Weights of a small GPT-style language model, trained from scratch on English Wikipedia: attention and MLP in parallel.
MLP neurons of a small language model. Each row is named by its layer, matrix (up: input weights; down: output weights) and neuron, and shows model dimensions 224-319. Each number is 500 + 40 x the weight over its row's rms, rounded and kept within 0 to 999. Numbers have three digits each.
After each neuron's rows is what it responds to, as a language model described it from the Wikipedia text at the highest values.

L18.up1089:531466485506444491448511471517465430477532496465508486545423459480477541567492513493488576471575562496482520492463477515483421576467535595456578481527492474485516518547390486444419503475463532521541548472590502521508551528476494513482384601473546440518475483484489603495545465469486483398
L18.down1089:554461531475493509442514464456421496475450529533490573500526462491487512464493551420574606447421484469493482509501495521487550557584524652461491535486531575531542497518559497451430514491469496561534458519512434531584552610546481462475539497557467513448499477393519570489498432534463496544
Description: Mid-name word endings. Final piece of a first or middle name (or mid-title word) when another capitalized part follows, mostly in table rows: Al|icia, Tyr|one, Kate's.

L5.up194:460492512522550550551542463472503472519501524550524524509443514483519497504520460502557511471493578516591496497524507534412503503559483511532518536476477555533491513563487450432544500516541552502537514471546528536517495490530499525507551534424554525520481473462456589510506493498482466511
L5.down194:456469526509507537575580430460523500547520518553584473548399509469493465543517465480543493513504552456575499490515550543418513541557448472528512512491458543550509502569453455455572546526540584500521474443515534493501514523522535528468574519445550534508457422520446590525490520524517456513
Description: Mid-word name fragments. Word-internal pieces partway through proper names and compounds, such as Gib-ral-tar, Ju-vent-us and Pur-d-ue, plus relative words like who, which and after.

L19.up749:543557492463423468496502493522501520439494462481488606492561515484516520472524545491489521489469501477565436508520413492456503437482497483529499460592552493547480548511457485423504489491451475521531610533520514505462582508445486439520489420465479505561555506528470452503523510472500459557
L19.down749:529518538491600493454505496512526523479545478489517467504481482554467494513501451562425550479515528557406531490465538483522500472468421451553418493536538498484524493495526500462479504449409377512502487565499491548463500472499543493497487475559479569532485539550468565541464509453508527475
Description: Mid-word pieces and possessives. Possessive apostrophes before "s" (band's, XML's, lake's), first-name pieces in sports roster tables (Anna, Yuka), and verb stems like incorpor, celebr, arrang.

L5.up977:553506532490485499487510483520497548464556498519517495557503475496519547552515478528498527478481468423423478594512461498577404501502503630571513491491572527421549526555468472510491538456523514554542481558523555479470558481427514477534510474489476464500490573525492543461458454517519481498
L5.down977:515475492474556480519529550474472507496457468465473479453473491586442431450522489461473457540516542547540496444503542468431575454481480416491499540529500536494457406432494549523524429491481514464462467527503474528519474493553494514499445478561558480532526473518415441469559571441533512497
Description: Head nouns and name endings. Nouns heading an "of" phrase, like sense, example, center, ranking, plus final word pieces that complete a proper name (Leonardo, Isildur, Petar).

L18.up351:514463462543531537515465470486516507531504523509479413537483478523463485515519525527516478494524475484442484498542484433571543467542439526475499566510475489453554482552462483471519482508492464455492505466471535421548461481470502502523536434494520551558518496555481532496493537502466518497
L18.down351:472574511444480462521536547500501526530499470537503541545441468427478533468526473526510465466475505535531585450439506486462509447483574599492465498480517575585540450484548439452543560513553481568501490486493493528516537494422544505426468485499483505538503450492516482519524486511514466471
Description: Prenominal modifiers, especially "former". Modifier words between a determiner and its noun, such as former, main, most, highest, first, known, plus "of" in titles.

L19.up363:475525496442492572462494460561443493522493460472464495506491487497504422455488530425545565539480444495502501506516493428522490566483545535499479501430462510514456516539553510448524578397496504501486513531467500561533466525432538515436489575501438490445462481515516524557548467505491505420
L19.down363:554574505464446493501538540561516482535533520533491569558452533434570478451522524473501502540482561484494485488483505526528477534477577558426480528450562490436508560508477424556533520509433458496498494513455503485496526452475467466432517437459462478535467468442416512502501571571520503499
Description: Spanish/Portuguese given names. Endings of Spanish, Portuguese or Catalan first names in tables and lists, such as Marcel-ino, Alfred-o, Nicol-ás, José, Luis, Miguel.

L5.up89:477528475419509495491520552528424530471503413464440567442484476543436557525484485449427538500483527487534464473516467556516489449538454620457458520405434480533501501480594461518497493456425495502452490524498458470483503498515534489466502559508565501472546517414478444501496485459511535540
L5.down89:548465508464449464512469449478549538461529491454567515436500470592446422498477530455440521517518510505492498465565427496526458426487479634462432536460508452541470448516528535471525465426535465516541524520492547479522463494586482532467527419494439562502594537491520483512475500516497527518
Description: Most, apostrophes, numbers. Quantifier "most" opening a noun phrase (most of the fire, most scholars), plus apostrophes (Mark's, 'knife') and numbers in dates, scores and tables.

L5.up336:440527453470627455467529445495502516477598486430445519581469479526452458472488600515545489477440568479493457472439517564514514472511525507465521478488518496476561513464579446499528498497543533494559503475475503450426453499512506468449460459521480528545433534531507522578470534583519490449
L5.down336:454526471474588529551515450598529521469570482442492535552453501499509393499517545495528503476507530468484483420539518489494535438518504559464469517495509532536511438472510449493504485543554490515532518481536530509403514520462501483481480433555471606526504489535505466547500504540484461484
Description: Prenominal size/rank adjectives. Adjectives of size, rank or importance placed before a noun, usually after the or his, like largest, biggest, major, leading, main, first.

L5.up44:518480505436507572484516542572504500549467423485510451488557429497484483518503533508485423526478559475499484475466524554500504480525534566428460496560458481563524509447632456403500505476463591526460463568458523417537400555499520454428437509475508528425476442472520517545444491518507418541
L5.down44:536496495458450608425488543528552457556480451446523454511510485528530535541481537543512477482465521470551480478448537499484428496504559520418490520497445549497456503564507432465448500460506512516479519562447480463481397527428436463463438463555519571452537468480518480548555542475496453589
Description: Apostrophes and opening quotes. Fires on the apostrophe of possessive 's and on opening quotation marks before quoted phrases, as in club's, Lully's, "extremely strong".

L18.up654:511466503488519470431517499443546536540519484445418543516506493549494534570487529429487525489523519492515490533473513594506500514491545471513511543531489501509488497459466393514527509540481523559514414510523519553560515551456530514457443528578547513448531549536573496559591529480499466428
L18.down654:502532489526408500507547445448515437493462462534502556522458516461543508549499533432433484500530449449493512506507501550445432606550469397467510494527491541574442521505438461459443494578498470536444574481483442540528487522470501576484532472484502506479485488534537496547528515489531559503
Description: Mid-word continuation tokens. Tokens that start a word needing completion: apostrophes before s (Galileo's, it's), year prefixes 200/201, first pieces of surnames (Car-man), decimal points.

L5.up537:523498526530528508436451516468494523458495530563473495512546539530504491533512525497482574467482518509473463539496512526489533548555510465464553546473504491441505497552536453470427439498492445494507512501490498475543524517542480508444553492406485456476529520440449442476468508518464510583
L5.down537:523503524483549463460462547490524542449545555535445469514545521494571500514468519471495507517488509495485539509477450559548547549534492448455570525482514525481496498572575478491452524473494435492501459544473515432519522546494456509450564540411494472500510516496494473482442570536507495595
Description: Phrase-opening head words. Nouns or determiners opening a noun phrase after "the", a line start or a heading, often words that introduce a name such as Operation, novel, video; also each, such (as), neither.

L19.up928:491555558471425465579540490495472448492541437594558515429491514502499583552519506525483532470517457515497516481486474464545462475476464432439432486518404479595520489564502474525482490522444489483535538492590496450482511532487571445468543537511492544433508472467556512494486421478529473448
L19.down928:443475483483525492470526477479519507500452473446442494492493532437427504546544487535527516464537488432492449494521508408538465493457511485545482436522526450488488405513520486545522515544502474448497509522459518504518466520472505535499514484497551471556603455475437475580504495529479466535
Description: Mid-word name fragments. Inner or closing subword pieces of words split into several tokens, mostly foreign personal names (Lev-iev, Couli-bal-y, Baculew-ski) and some rarer English words (uni-form-ly, her-ald-ic).

L19.up1024:485544487488613467422529503535505430552530488543534476507524577526501493491500472447549514549580538500553495446500532512489487486607475487481473570502530569461491585439459440473585515526413460512497524483471459510473512532498555517444580447470504506540415511482504463492481489457463488628
L19.down1024:442469442510391544547440525540492474506504486438490449550493560484468471510502507495481566545402538513463434473478514538539480444528438441555478538413549502459515478466560498474508500527472474453573448526521523466542498484576514503481593492528504466475555556533425538526480488487529488493
Description: Mid-word name fragments. Interior subword pieces of split words, mostly proper names, before the word's final piece, e.g. Des-ro-ches, Gib-ral-tar, Cornhus-k-ers.

L19.up1098:487566459472480455528545516543546463469544551512460521474516392508450443490441535474472419465452468578403490460474481520483453481457489534544431470522447459586528541599493463506470484503501509504519562556507498493548478514530491591468528508492517487511475464552470536487496429480522375506
L19.down1098:551483484521494543518478442544489567477401534493544482546410519529545527481429534482489566538525521440506551503497447499517552491444523458559455541522576455526494507485572496462528522510585486491484447523445499477538514531523532527544461510567487470511522521539490506486544532510500557487
Description: Numeral starts in text. Digit pieces, often the first chunk of a number, in tables, dates, scores and quantities, such as W 10–9, the 1586 invasion, an 8-year hiatus.

L5.up1188:535414520546419501498469479502534474487504441531545437491522454471484521507521551431470502461484503480475519465537504405493513448472499541544544497529487508536466547492532453513465431532506520543473486452483502496521467562439487525387523444483528547510488473521525524543488440539492472425
L5.down1188:489586440487546437527524517471484521536561515467452544547451556533470454514491472600518470569504459544554492546441520585519454558484479495495487529497500510471568489528487504485521525502519504440526492484526511493435517490495533433600549546571450420496519495529487494487482548466514548566
Description: Word-final subword pieces. Closing fragments that complete a word split into several tokens, often rare names or words, e.g. outstret-ched, miracul-ous, albe-it, and free.

L19.up1108:401504500484558483485470597503540578513557530430406492552526552549473503516585507445510470492536497476506560444440500481490469535517467454498495516521517468490523562550525499587520522459518453524533477481442500463472506555570444465520481479508533496473448534527613543457427539476482447503
L19.down1108:561449538493478522504506518479541518480493477518532588516486498502448553523533488509465495543521514513409533483577458471520496577443526542502520470420425474520528518476524453487544542519520488482526470544481456466537554425440523539522496527521479531519483549480522525473501482548488529513
Description: Creative-work subject nouns. Nouns naming a creative work (film, opera, painting, song, book, series) as clause subject before its verb, plus "which" and auxiliaries like has, will.

L18.up429:467518388523500523508487533548494441513513448609483510466559483413447455570506529471489533502574566472518521547517510529513582529455456549515512478578489512519461469591477525451540491480459474506489550405545478486522490439460451518512423577525468515478523453456598490544495478523469501506
L18.down429:472522520476532528529488463402499428508473541524531535483473525488512559486572471451500419525556491479489476484515501498481385523487504554504472580485499494463492518517475481553447504532540507465501498486479528503443502473513511517503504507521510473492468528523453515492514471506523437550
Description: Ends of multi-token names. Final word-piece or period closing a multi-token proper name or abbreviation, such as taxonomic authors and people's names, e.g. Jordan, C., Trotta.

L18.up497:444506466453460498453548495578463482558454436510475515503564535450495456522515564483482494515505534498491480573494407509495514460557459494550468527600474455424504486461455502470528506524498537528532552470410450531465497536511512502471445494503570571438479549518563507541445547511560556484
L18.down497:486527564467452509517527497444465513502518474508520520482474513552514564508471558491609524494497477494493535583463549521530531533467560535423597414457445500530525485477543480460395498520566448486497552456497524578455563504529500573525473528502458446516536495493549514526497539532444580541
Description: Apostrophes and name-internal tokens. Mostly the apostrophe before s in contractions and possessives (There's, London's, Today's), plus middle tokens inside multiword names (Second World War, Pleasant Grove High School).